Part of a small language model's weights: 13 layers, width 160.
MLP neurons of a small language model. Each row is named by its layer, matrix (up: input weights) and neuron, and shows model dimensions 0-159. Each number is 128 + 24 x the weight over its row's rms, rounded and kept within 0 to 255. Numbers have three digits each.
Before each neuron's rows, "fires on" lists the tokens most often at its 100 highest values on Wikipedia text that the model never trained on.

fires on: "a", "ra", "'", "da", "."
L6.up561:133119134141149087114097124141117108163143130112148110104115137110150141115160126080120061143138159151124179124139111094193114147074113167129106131127137124077115154100129088159135108160148133149137128128171155140136156100111154143128113128101115145115146156141151141115105119159175096088110103091126151101148118171106133102138158118130115089107140129135119129153142115140092147151111166139168112137164137119107106109168104112124114096132106130094123133129127110142111182161068112

fires on: " to", " on", ";"
L9.up81:136151151116117108131122155156120134130114148118141134104110121153099155134116089133138115118149117173140144158112114120143136130102134129137148092095167129107147142095169132139138123081086134168089126140101155124112140157094155136099126178138135153104142136169112157151133148170114067152131116070150177130163155148103174127116131138095126103112106101142128154142107108124105090106128137155129128109120128130064106110147157103106114162139113150131056098098132162095139164128090124

fires on: ".", "-", "s"
L4.up481:116134153105151141107137145112085148165105114106119116166047059145122136073158141155156080145125132190141096148116125088125119097133130159125140120129100135105137196144114100144144117098108110103136157155115134116095130112149128129120113129126128117128136157088156119100123085186159134105133112123101128128153097172089121132132153140141124127122161146143099151121116122111114134093139111157147111130124150119091134111095135096124150133090155135139150135128109161157122164173144141

fires on: ":", "′", "°", ",", "."
L10.up475:127145147105122147116091117188126137135098161116148076110136147146114111164102147135180078115146182134136143151145081141127122135087106117166144088131109132078093158079131137109144180132124129132123126126114141156148150110163155138114139155148117096165136098068143105119106118132145158139098134107140141137113115124118147151159172144153137120122128139142138144129129109094152115136110090136094151143113118173137112081127119165129132129147153110113134074139155153167110095148109171

fires on: ":", " movie", " van", " drug"
L3.up29:159123145083107135131086133144121163150128119096160129162109122143113133162154112151145083172150133148158079134145133093142143123095160122118121125102108117140135124133102106153114118123126124132147145135078139100090106113113130152093143090175128115162122081111131119127121123189153110157108115116129122111102128078127124110135159105109105161154065123121140132187139088115180115099155129124111135174180146172118140111122112138134158131102152130109117152174147129138148108111091139

fires on: "s", "mo", "es"
L8.up87:095111165148146134098090171133101124113092146148174113134103117110122158128158115125142146159112124105120129111117128098192079124112127134148132167083165151157111107122103102160148150102137143135133138148131172136148142094126128076115121116116116149113148116127144122130119130175120109135106127103160118075124141121120119101156158114168128136082084148123108166126164122087132092119121145109121119173165130126103133125176136105095101136123093133123145150125108064180114170153142124

fires on: ".", "-"
L6.up635:096100149136166129114116142135091160173099127128174119129093086094153135107146133108126077147139086176139119145107098120114133121149132166136121131105121159121145121132116121137143099120156114129114136141155116119095142148152148125150125169109175132101129121122109104096150140178153101088130117088124110121104101122101147156124160127163092157148129173149071116126106082105114156127118118161160116131138146152116112095100127129156110169107113115163145134125096174110112077165177138

fires on: "–", "-", "ig", " the", "h"
L6.up338:093166178075154120089126117126097132180077174147154124132085109076113113115117105120144132151166115120146104097100113115171099135139137183104149109115115103134130148138087107111145160128114121167159176123113125110138130133140162117090160127140141143154094140134151172105134131169168099107126100132146131076108136151100133151147130149190135124127101134132141125150136131165116140127113123112142131129129126157126122094163115123149112126119167109107114163121135168145135096141091100

fires on: ".", "\n"
L6.up98:097121115093108158114116174138101118139136120125167112134121130094097150118165147126125066122154083155130116123151090124117126094120127155152137088110149131077138157091137112136147145120125158130159150126117116134183151126107143152136124125124109082135181159097112168099129075155148107104142097101115140102121141131118128116105192130107132143099130108107163145149147123142180144092168172125146115115154157158134173086144134108103110142134117152153097134092107150131106140142111113

fires on: "ian", "ton", "an", " director", " Richard", "man"
L3.up550:153085106108123110163112075107148125175129128092144092115116134158127129073116147107170115158097156139122110134132161134151111146173139144137123147156122156127112172132110097126144136110141133135109080162091158159130111172140100132110121111068104138135185091124140158100130113151111149117120139116083140122106086096070150154138167123126135133115127120077137119128128122113129140157168150159151160134156126122110130111123133103097106152136103154126092149088116107150138171128146111

fires on: "ed", " an", " An", "An", "'", " as"
L4.up258:136126098091093169098137092136152151135156109110146130152084122114115133167093145107102131111125145161159167157126089063130077144131109124072132109155111127129157157095130084138153161115135121126144113131141169131151140125156167102099161127128094115113118153116139110139127095126132127151102122165167142129134109140110141121118132121132144150123114164096131122138148115133104125145129130084140141181131137124068144109095138146101129128132178153147145119117116101038121104163127108

fires on: " of", "-", " in", " |"
L10.up23:150136148114157150130120132159143179163136083076145124138099101127130133123169122113111114118150192113145146149140078143111146108141124114091178161105122099098102172117114072168135141168154138161123129168129121109100109123154127103080144162150113124130169128094131135115104125125121125137145166118075155123127101096146089107142147124129098122123100132116103158127092114195133158147140130116161102110161135134125113123143118104074122131120123136159137131124112159165132141163127117

fires on: "s", "ön", "ter", "n", "lin", "ed"
L6.up180:116094160068097147156123135149126111120166139111123135132103145131160140129133148117137103161158131092145185129129102108109143177133148130106157135105139165097092100108112108168104157083130159119130086142154159133152171157148120118104112106144114127139106147128144144137147119119132067089103111119111147113102114100106142093151136131136092143090150150148141122116174108099167115117111149098115122133147157140079117103155179121079103141135164158163141109148124097174120127125122144

fires on: " was", " (", " Television", " ISBN", " 4", " directed"
L10.up37:152106147124112140067122129139122136123121131110144117175136069125128122175122134134150095177125147124148097122184179103157108115108163121121133122153127115109164127141109098126131124132115148162116123145091136082106144126149166185098136119093113138136151152103127118090133113151127142126087095127140107095142138139115137139106132135123090167085124141184102172176149122143158121048160113145148096124099126094101161115153136121100133130111140112115130146101120125163119127129152130

fires on: "s", "d", " of", " could", "rit"
L8.up452:116122172139104147119083131148079148157133117119140136159087056109125146132106123122101123107156130135140137149130104068122102106184101113152144087141133096131124149126150127142186129159106125114145149145188125124138146119164174139112100089132123098118100143105116176092108103133127071109108102077150138089134116095144124119114138154124097125134132144118115123172127147156140146138155131098142141143135141139129091156091157098131123145110146122160152128112107147167104141098113107

fires on: " and", "a", "go", "nia", "-", "ly"
L8.up35:141099141094141094095137110135091135136107120118136106090133124131163148123125139115143127113128141154112168099136202132166119143106092108179094123102112120130089142118143148128155106121170140094110092127121177140150134163168116134117136106146142108102153115121111107144144128115161105133097165099123105101107143123125159148133138125116133126097181130120158142145104117140114110101165143146119101142160179123107136121131196139137171163173136128133099147090103093155063123140118100

fires on: "'", " |", ".", "fic"
L9.up168:142136162133107104131107101173111128115104112133185106104127155106119159125138130115134081143148070161136105156154137108163095196130118109132132140132076107137144141167112114144144097144112118139130157122157133135141134082114133118121151118116117136153133126154114129130164095136140128130119153130142151078122108135114141123132105127161136156166141078166089147130095105112156174126110128138184084090124148101090100096146153063133133136154118119143117122083098173109131110127110137

fires on: "–", ".", "-", " \""
L8.up482:099147154133091128080133087158127160173088100106172116107112129114152146111143122139109133150141132164144122133101130103136100087113172169139160147106138155136145110108097099113145165151118138164133196125097109122154142166124132153129142157099136130121126148133122135097159142138130142107140166107147142083146098148115153153140136165091088115134113108110111118138096087133156146102071138134125146120113152117087095118149115147148078161068128087115129102132123115127125098156129133

fires on: " that", "s", " of", "day", ":"
L4.up353:118158105124134111130116129155086093121130158156137117128132109088126103127157100118137096113171114112135120158140116095118157157153172155142130130144114086093130147112154159101125085125126114142104114103089142128128127176151170120127141148167117091116092175161124143129147096132204148114156124126119141094097108127098149110169167127172139107137117143135118144136157131117138078120117098110147141096177146166136098104105134159111110167117156164107112143118139132127100126092075127

fires on: " (", " |", " L", " W", ";"
L8.up394:148134132102113103142104141106099126165146148139174108126101116123121126132101093088115130124166159118138127154170092132110119166145073121100151125093096152092149151131110168111129159084141152122159153153108146125138200140117142121095135141091155119092148142124117137105177117137141075081136112131111149108151117123097128172163127136157123092111139087101096126161160130096139137134140123100137101142186130156133126120125144099119118131121102133146105141088126127189114158114113116

fires on: "ia", "nia", "go", "a", "da", " Chile"
L4.up281:131098135113113120143152125167111137099103153117164098093111150110185121120147136116151073092069120136170165131138144129164106133106117168165114126127091133104099159185164153128166118125127163116141108113176130127129125105128131128088132102108151128152133134138149123081125101115133122091120151138148104142106145138124126137119173152103137085087103132106136110148095099138120135134130131118094125132164162155139106098132103148148079160144139108108107148124099164120082155118071147

fires on: ";", ":", " by"
L4.up98:110095142097134057130090155112135122127138192120147129141115136122146129092131130134132115112135139129139139119120111127129132141102146166152121118127127165088113157078153114160129135141090129134113134111131122158155121154107141136088143128121096113142129134159122175117177120167150091113082123102137125129125128149125170175136142116114145175092109181149116125114141094119170095093121110098149071146130154138114137106148125120151092132124099152156096109112119101107093131199078118

fires on: "-", ".", " of", "s"
L6.up279:094104142122126141087108087118100168136113102115125127124107071134142154109147134118118130137153173131138144111116109105160032135155136126153123159114144110094144135093143064123173134133167134166104156108134125138130110097167136097156152153149109116105132112129092127118125143136138146128139154107100181130139138093126089139152166162133111109161111112161076162123115117200114146101130135129134107136111112101135142132136168124108123150112125119130151127174094127148112114110148125

fires on: "s", " that", "ing", "e"
L3.up318:111140147145090123142161115095152128138145158153118119105120104083136122064175158093108102150118150145142141115109160135137144136113149095144118117150128144142098106147113129139140103103111136117137057134127123132096091157134146150180140136133145107124108157149145176124151150149128132112100136136127126118117132095142113116121151092158120121126142119104160114108106107095121134136149135109175092137147151092137123129129161122156067123162113184133165159121090060124113063136128088

fires on: " the", "nt", "-", " |", "'", " natural"
L8.up347:100099127098091151129131070108120132140149133147131111141060156098194157121125111103131111110123130144136131115131124108144095154079111163133124148124133112143162162141110071119121124123146137150152106148098159081121127128127165127129149162124146110185144143105098105127161126124172124124135136120095166077150109124100126119101112148173146149131109133149142151115104135105122179118080138116169126135151101173129134125143144125148168151134153107127088143107170172123109131108116096

fires on: " in", " for", " /", "in", " to", " on"
L4.up44:112093149096108092114096143124113135083177141058145127148110098135138147141198109137110076107112160126131198118138129122119135177142121122115110151127103114135139160082102082145137126134129093130135128111116126104106126160147114118105166120146114117132139133156111131112154110141089126116103114090111185133116077125103129131126161157102117150128132132159081163142115119134138094137119116180169116108124164136156112124120122066121131099139130167113120108125126148146143162117123112

fires on: "\"", "\n\n", " \"", " Preceded", "\n "
L6.up327:096117129134132124081107133157103145121132145119153119105123098136133131138170116095118104147147124154151112123109155140133112100105157153125137139128111157171125169135088074168164133145140146156124112098138149175093148135162134116128106119093111097120122149141126157123143137115130166084098131149143100079145124083072147118139095174141140145133087126164126184124160148111132131089104150077094051179101133166113131124124143115110112140129137123115155109123133127135141090141139131

fires on: " =", "=", " to", " as", "y", "be"
L3.up540:149132130120131154070127126134106162139134138153139133131126089134142141127131131124143123092128141136163146147188112100172124094130131131134126098120119145082112127102122077142121133139097104133099127140122132099156109138123151121103196120104160135084151153103141123109158103145107118074112147124170133130141103117072146093134096140109118125136187145134112202172088082161140113136113101118102091127128138141111153145169144140147135151085115149100133171143130105158105134127109114

fires on: ".", " of", " land", " rock"
L10.up419:131124180092126110101085079131091152163118122128140117104129138098158123121123136130138095178082134102159124109140138111117099163124132139180108126132117083157106154102155110122162139117113142142117126128117093191150115178131109135126143121139092128139121134123113150120140126129114129117130082112103156090145160098131129170102105121107143130165121106108087114108166109141122156111115186120132144139153112152134119111188157154140148167136131101153147057130108094146126106101099112

fires on: " a", "A", " A", " I", "."
L9.up366:140123141143139133084100148153122157099147166109147126163094093083130106116150159103147094152111130085128153142128126139177117122155137161132150157121129127099130138117084108113117105120137153130138123150127130113113125088159120099127153149122122135135107163108083121124152097160158119122113141111146114137132120139094132122117170132108059119099125128171092146177126097121105096095143119148164104163142184142098106136103151063133161111120154123108157118117144163180155122161116095

fires on: " |", ":", "s", " km", "'"
L3.up429:124118131089095143117112123122107152156127101133126123138084122107112162098160140111133149139125117148137141127156123145140063182158107103123087130130126150089155138141136138112159115097139136109184159168135121114118097151137124097125131136146141093115121184130109128111121143115141122133097131153116084080154134121146131126094131157142151132145143148100043136135140108111124116097091126149150096174149121183123143145160165071108107168104125144119099162107125153146111098096137109

fires on: " |"
L4.up31:107139127107145108125074182139174085127145148099159083096089111129122153094112100137152128136151153147135174087178078146155147141095102135125124139141077155129113129111117152138134139116088128123110152115141187126091192127127112117143129146138121147136130163138142153110127107124118109108129112134095100121116136147126189110163139104093135107107146135126135132130143093112109133130131050130160093111109146112122123108152122105117084152156110154133096138119163108147100120114130128

fires on: " (", " in", " 18", "19", "18", " on"
L9.up334:112116183128062136076101136141129131189156157109170120133073085133133141083165144120122125127121134115133158147152138090141150123113124111114144113137123147128141117126122099171128131155126138112141153160110107088129135141133126115119130116121119155111165105132127128152122120112175116125145128109117113099119089142093191123161144137138086168111108108161102098116122107165135154129082086107172115119117143163133153109168126123095086134120128147184103112109126128148087125161102140

fires on: "19", " (", " 18", "te", "cal", "-"
L9.up555:113131165123125109100118142127112163116165115134129145143082138104091094151142166133132138133110136116147113136164128078118153148091097150165113125128138085147143103144084122156134141144078124153127170156129133126116089143126135088083111099115142183102142138129126147091099154188145124140143135098102144082130094138118129155170135119123142150116093129131148130097126096152121100130143110143130113116118151158145152096140152092112074153100126069144133091141136141147071132166116152

fires on: "-", "ti", "ct", "nt", "–"
L6.up63:133146123105139131120169110094089126145122120141138092133116104128115153108144139129126122127103130117120154120153079088155110125106080146131128155158164127111147157089146100110145159127070164140119154113166125125120127120129156118104114166153114127070134102118105117082148141131150095098124095086116131109119101132126169092140143143191121172141133159137147124143136110092122085086126169160150119140133156150110137136148166106151147135118126148152106127082092098140063165129155112

fires on: ":", "00", "burg", ","
L4.up265:145101140109108160130112145165145107106130125055127127119110156117175113161169142100164104163118124100130137142143094134140145141113160164136127146105097172123123155132140095178116133141148135125149131093140148125111170105175120133064150147130145157098110152073082141126153086094142136088095131109102076143135123112118147090082177132092110123127131119116144122115151116137149128137110117119144146120152122142104134133135120138120133182156148148134090110098130124084098149154138118

fires on: "s", "n", "ed", "d", "us", ":"
L8.up557:138168140124101111152164118171128130113117167129100128150112128105104070127139163132074131148167154126148147140142129081128149102111172129153134150116185123121137125097129153182177124139133148135157096123077140125118098127159146125139164158101123117128082174127091175082148086129129124128142118117125175117145130127109121127140130135102078105143099100103103139178143109118087132133127113131127126128134131150106124094102118126125102158152133156099153154105132095122133081130153093

fires on: "a", "s", "y", "t", "e", "us"
L9.up347:071118116100089137107132110128106124145129130124120145059129111109146142133127153133107128104119147121114181153135133100147110120092143196134063127087126147115140148068125136159162132081148109131118121169170136137110156145126151091125170093107116131111158168131103129125128086142118129120132109090146117123137139112129185158157191141131124130088103128093110154129140135117116118127149113132110096094143130159132129113109153120113142154122100140144140104097150094174109144122169125

fires on: ")", "\"", " as"
L3.up271:089127108123157120104128140146103139138142162112122134149122128102157126094141146103119157149117097181152122161153118111125131136087137113153141106105134117132100124141050109157154154148121129136135159142105163122115121170145113083166130131100108117130141158115123163143140174122098090160141155137121145062109119135122133126083126153094179120170129130082111164141128109137098158104167089102130163169134137138096147123133145105112108148136123114131083100168097145101092151136138104

fires on: " as", "I", ":", "di", "en", "ent"
L3.up439:112084103110147119123099144089114137122123141079111125144056145123119156128165122096104112146142113151129096153117102145119130147105128195155102116123135156137145129174129168114150140073110139134158142156147160129114158167118140105160116104115103085135134163135106146169148100138088123137103116125137157112146130166105111167113127105125141103140150152141109133145117107121117122104148113114140165166128149164089141120120141124124129135170105159142110122141108128071062174127159096

fires on: "'", "|", " \"", "  ", "n", " ("
L8.up554:110140128126140145088142075121076172099134122097133115140118104105128112098119123105145119088128116149146135172138158136192113121139105144143107150133143162124164128161138149157112101111135147072173109182133174138103116158149163130108122095143114154114147177130123128118173119167147117127124156109158122088141102094101124142139113173100137148138124116133156141149095130116116163096134135108155109124127134135127136103108149141137120107135139129183104074121106096138081112076113112

fires on: " to", "f", " did", "ve", "se", "han"
L8.up66:120152162133145115133129164105112126120138118072102106133087067123111166146163140158147102118147107137139139121120136152141166141114096121137134141080164117118110139099136114135132136124104133141139184140081141110144125126109144177121156117104122137106168137134111169123119136139095127096115141091119123095075100161143168114162115163165107093122128171162130183078100102107111099146139134124109136149116162119075131094133136117120137131091099155159135111101137174148101114118123105

fires on: "\n", " on", " at", " in", "°"
L3.up424:112044159080123123118129145124100173127150116100159137145120095108143142149124097119120092130150154153144171121149139136128096139131097121121123102115143146081141149104139130131160107143125120153182125111100126143113164114156120115091128112168123062118121115107105129127124147154121121130133104106120105136145111134121134179147140132093161138146150135164102123174074114134111080105154096110167117137158140106109125145142161128137148114125155132102110109156103105146092113197089148

fires on: "ta", "t", "ha", "e", "s"
L6.up323:154089161101142116148148091128114105116135158125129122123088097083113145098126178111132099106115131124157161129143098092151083122142091151140109139116138137105133110088086134179152135132125171119142129160150230135115188132199132080128135131119129114087145116084121124120129120159130094065108118119135084116124156121146144140118159140145106134094126155131140115161139122106149093142130120136139130122144127132121113100134114131115125132119128136145144155128082119128114160150113142

fires on: "s", "-", "\"", " than", " \"", " “"
L6.up163:115113134143114126083111147142130132124145132109141109131143119096156115146166171101109091126088096148163091151131098176102102159110114134108116106128143150137066140115106118132147095139104165135147099136152120113101185134167135100164141134119064141092166125130118139112101143138108145144108131114174134075111120126101118122145153151152128154175101198128126157129095121161123123100125123093093160143118120117113108127124151092126114169154134124106171111139112109085137125112155107

fires on: "-"
L3.up252:150142115115133146146135143146138174168115134127151130156122091109082120119130138121132097151111108167142119133137102082135060109131102127121150112120104156135149172103123065147122142172103144156155141150086116161133103089158129118091128101113110118109147112146128148137136138171125170103123129107117156154152078125130091150112108130099081139111145134124080143145104138091168152163126157157107104158132128098125157113144144139124168103063148102165128122140111166148126132160121132

fires on: "um", "is", "E", "us", "da", "lia"
L3.up386:118109169129127134167123105122089124098137124133174124112112132080135109117141118129095098137093140148158134160174128131154147132112166145135098162152121142121137139124103120122150099123122150096137153088158153132168183153144131174138117184080121127098115116166125119087156113105135086122158166099144096117152083126151142123117102150154131086138085145105096126147173108131094111120132086143142120149133162130139162147165109106146126128127064091132113150131117132147105130119093128

fires on: " with", " With", " fa", " for", " l", " as"
L6.up97:161144141130149124061107150122095161154116125128134126114096154099148148129140135145118124116115099162157126118134106130119101132138110139090164100124140105133124120110114101108110140123122175149172177112175125164097144125151163068102195104111103091146127152121116111120120134151124087139105098105120171103085146119118168110107152130166100120116132175128091154145172113124120115107132097158114091164124148173106141152165132115143144128124099100135120155090130120102099126129098128

fires on: "s", " and", " of", ",", " at", "'"
L6.up43:112084154144129156097152132183157139156144126106140124168125125147109129166173110099119110125104114150120131181084105104130137152140093138123125160108128130132061124117126090139150141127142103101129156163121147158120166124138126094091140110107136110119157127127096119066162107164111121125140155106117134111139101107128139143124122127131154078095164196122137148158117128131116095109145115137112152150119158111105082130156142129081096135119126139172161090119112129153082136168116114

fires on: " |", "6", "7", "9"
L4.up80:105158151115097109116059148112117135133144114100138105102124102124160161122139117138112122122127123145135142195131086103154127163159146105114131113118111127107118162119117162127141176092123127131114114082069203160143174128129103109156128133142124117113125162150134128103108131113120085141112105114136148071159139149115189137125145104096094126129112108161115128134148101151118190121172100113147092135111130100120135117147172092138149141124147128127134128113133123151115152104108089

fires on: " is", " are", " Fel", " the", " He", " Le"
L10.up635:122101109130140164152091126158177133132094161101135130118116126086100171145127118132118128120100165188131175127081128157126106177107125105125134086082159125084115148088113107179144151143126127188124136152145133168132109125150179138146146124114128112146111102120123111090130120155181153163131109092086093140120106139141136123129123123107110101116118140136124103135143129144136124171178134146125101137118120140140177114161109127133142157120090112093111121133177084113129133125111120

fires on: " \"", "\n", "H", "\n\n", "'", " “"
L4.up507:093120145125112089107125132135107123119134128075165111145087138138107117133147130094080100154111140136154162121133102122117096126109146143143148070125144165114127133117109081159136156092099155132146170153153144122089162106140150104156148095145093085153117147153143139114154100176111150143150112139174159075107136146100173142074146141142172150129123156114136153102127114123166098113124147106141119139131147135095146113150123088086125125164109106106133130117116149105119110142076121

fires on: ";", ",", ":"
L4.up445:154085152121137106148080119121146105093133117127117095146123128152145120121150145128119132147139119099135166122140067159153144133125157165143165135108159149131085137135141137136129141109182126120136133096152142120141159140121166168150110162145140118114107113112106111132151119140140124139081118101093115104080149112105190128127172114094129138128138126133109107113174120118126145138136114169145112089135159158061147095164137125141089144153080140103072091107124090161099122165138138

fires on: "/", "–", "O", ",", "ti"
L6.up28:084143138114155107090110099156124118188067133110162126174126123127103153116120125133126103140143115152149128114113105129154121135109090122082147101084161124094170152114127135102154145167110149141129159106122121112099118106173142137103145185134116131122097124142109154093125152140131120110107134098148144103114138148118147126157085184096134178154141146116125128168129060152132111099105099133116093111154171121134105116122139111149140159086145070153103135138138120116122134130134131

fires on: " as", "\"", "″", "="
L4.up161:106127134128147167092104133164134150164135130107141117109098083118141134114097116113153122104123153125179107139176105127145161081096120087143116130144152114146174143122088071103160131159145131162116120143108141122118174157128132094108141129057123118101158133109153163120119175159102092144119152142128135070134093125086144134115121154112151144157148151114121161157143119146116166122119096081118134121144128097107152122135126095119137133084122126107126117122102160148114177139100129

fires on: " \"", " (", "—", "-"
L8.up599:112155109126113124117125139187128120142121127095130125094108163112126121100088140067148160076138164105138134143135123130118125131116095169172127146156118170133110148134127157136122130105137145103164151148140119127128170143128109102122127155098097123129142184135124140117145151121150084113107143121133179109159096117113124191108091119170119111097131138124090139129143140134092141074140111107153106142176143141070117125161187098139121139139081120144131106124105092098113097104117128

fires on: ":", " of", "[", "°", ")"
L6.up54:107124163083152130104104154165064139153080135125152117127100093099127131110111129128143111163134131179182167173108130118112092098043112140143147107115151132101111081096136141157143160129105146123165147146089102163141096117103145114118099133141160115138099111147133109141149120144166117142102144097161110122136129133114156096138110174134155142165137117144152138134166126145143117134118135121129102130089113154128126143148129127133115134142134118066139077116133142162104125130112152

fires on: " is", " of", " are", " and", "ty", "ly"
L3.up155:162101155128099114139137127118165115077082132145130133123104150119089138149153139107125149141116134159138120151125138112122141151121128141152116103100142120142127163092111133129176143136098152106129138138122154139085122132096136121162119170127152122129130132152071158087151136099142154099098134103074120130144123188147125114146132147115126139106164149138080118112116123112112107107165124150123125150171153156127141064127099125144106198159090096103099099065122139168113115141096119

fires on: "d", ".", "a", " to", "on"
L6.up526:092118144130128127119143105125157110172141099111138120105091140113144142134124125144107111132115095174112151125098073122149139089103133188170082118142155188113133145125118133135164145157125139135111143124135114117159190139096140124131120158089172088090158144145140119157109121151104136093149164110131149138103159125136150140094144143108133145117113125162108127131116120163102137117125146164150103142160188132141100121166128074117088129158133131131093109135126117149067125096108157

fires on: ":", "ed", " of"
L4.up387:114122134064091110106120111146119163129114144133132108145096137145089112169146113126110139147157122137137196163091140134148118134119106158153158140088147131103093126085144120144137146115105170134137115163155118136104113143119106119117110149113106141090135140152137143101152116152145097133091114096139150077110119140095100114141165157192130121175088149107100120171143132146116079123165154111125127123154123136092190098124146145140093128137106148096108115153144107122112130111173133

fires on: ":", " by", " as", " a", " to", "="
L4.up235:160109146131089142077097121136151170140121135130154109095126076137150133158123110132130105132124139166166133147141148119174106095102161137127106084119157139119135125119082101164125110132087090154104144156119117114151156127134164123078153147084140115123113095099110116139142103092124119090122098094139090139130071138103159123141079163141096149116134179128114130175161089125137155128125125097119140127161131122143135151169106098122126114135150136121147174138175123160129156113126141

fires on: " for", " under", " l", " rel"
L9.up519:138155129067147142097121151143125125121142134112143142124127149129140148117103114115112113125128102120158160107106113126116131160132095165120117135089129088147101119085122142097136143091145158142100180110132145110125127074152101116117145091118053141101145112113107116141153144150145144104145119111101140105134090134140169140135154163161074098154113126110111109150125090139147139095159116125113110151146147148105114163155174151144122135081117166190140103084105181114112117162111132

fires on: " on", "On", ":", ";", " (", "ta"
L8.up22:137107150116103074150106110130089128109136125147126097148133144149109145123137118108112131088110157078145107166148094065134137104140145112125170116101081164132122169139136125154141125116160179127141117132096157104137152144116129086054145137105159134051117142135111137119157067101155105116092104135117124146136133136125142176168151138134092119146137136148130166131136137139156135092122108159111142141154136133101148129104145150147155100151140129108113120107095156131117119161160119

fires on: ".", "ing", "te", "-", "g", "c"
L6.up380:100133148115126091101137158096085147151130143116164125122100133083117155112215106143113140128118149157145137112161119119106143130123128129127123155080101099112120158105126079113177140158134132158134160112162118104094116120124145073096132086124111101096169120140145141137104127142137103127091103103140125177134116136092132114137150139120129174154130174126100102142091097112131119138139101132148124144117136125124158127129166081138127176134169121154157103084152142113082130140128104

fires on: "."
L4.up185:121133156129138146115072141147105133169154123116137080124088073133092114145161126128121115150142091157120145136157135112157152092116142141143136150132112115139142135126072099151157141139155113151126190137123139128086079146149109119131105101115131138118147155117104122078115102155160115103123133124109139125087141128124152107124160153169154088149143150129062110150121097113108112112117147157179162134097171139107123138107110087106165150105122139091158157121138129126146156116108081

fires on: "\n\n", "s", " only", "ing"
L3.up522:167105120124149121150119163109178135147127149153139120104087152093109140109151132057082136138165153143140109155096110104117156150094157113132098104143133153088136127126144141119177140112128130150132145131158108137163131172097128116128118147074105069117122141171137137093141122138115133099128162116107144105133124125108121125103163148128139110125089126141105128118151121128113146136098118167133104160149156125086124103193137129127110170171090121143142100138064113148084146140130137

fires on: " (", " \"", "-", " under"
L9.up330:139134144141114134062111115154136125164110121104160130105126146141128127135150096130132124119111112159132127132144103116110103102124107153141086149103166188135153129122124138185146132061163160096165123165102135101129140121153129160121129122150100126117134162124097149131156158170130117122159098077146121120167085168125128144127124142127114147086135105087145124121099107165139156096158110148139144103189138112095163098151159090134141154125120078146122093156134107136135113123095135

fires on: "a", "is", "us", "ona", "lia", "um"
L4.up189:144097148137102149120111101142136096095144116087166088162125144123129107111129144114139092091119178119159115111176136161126150177081181143142096160129158164120110167133117126153121108161153190096124146143133165120129161108152152131128150173107108122097107121162097133080119118114141123098094125133137121113133124103130110143111116130097119087144104145108124146132143125134122113128113090148102077152155171161127142085154106093114106130130094119125117130092101113147083139149112124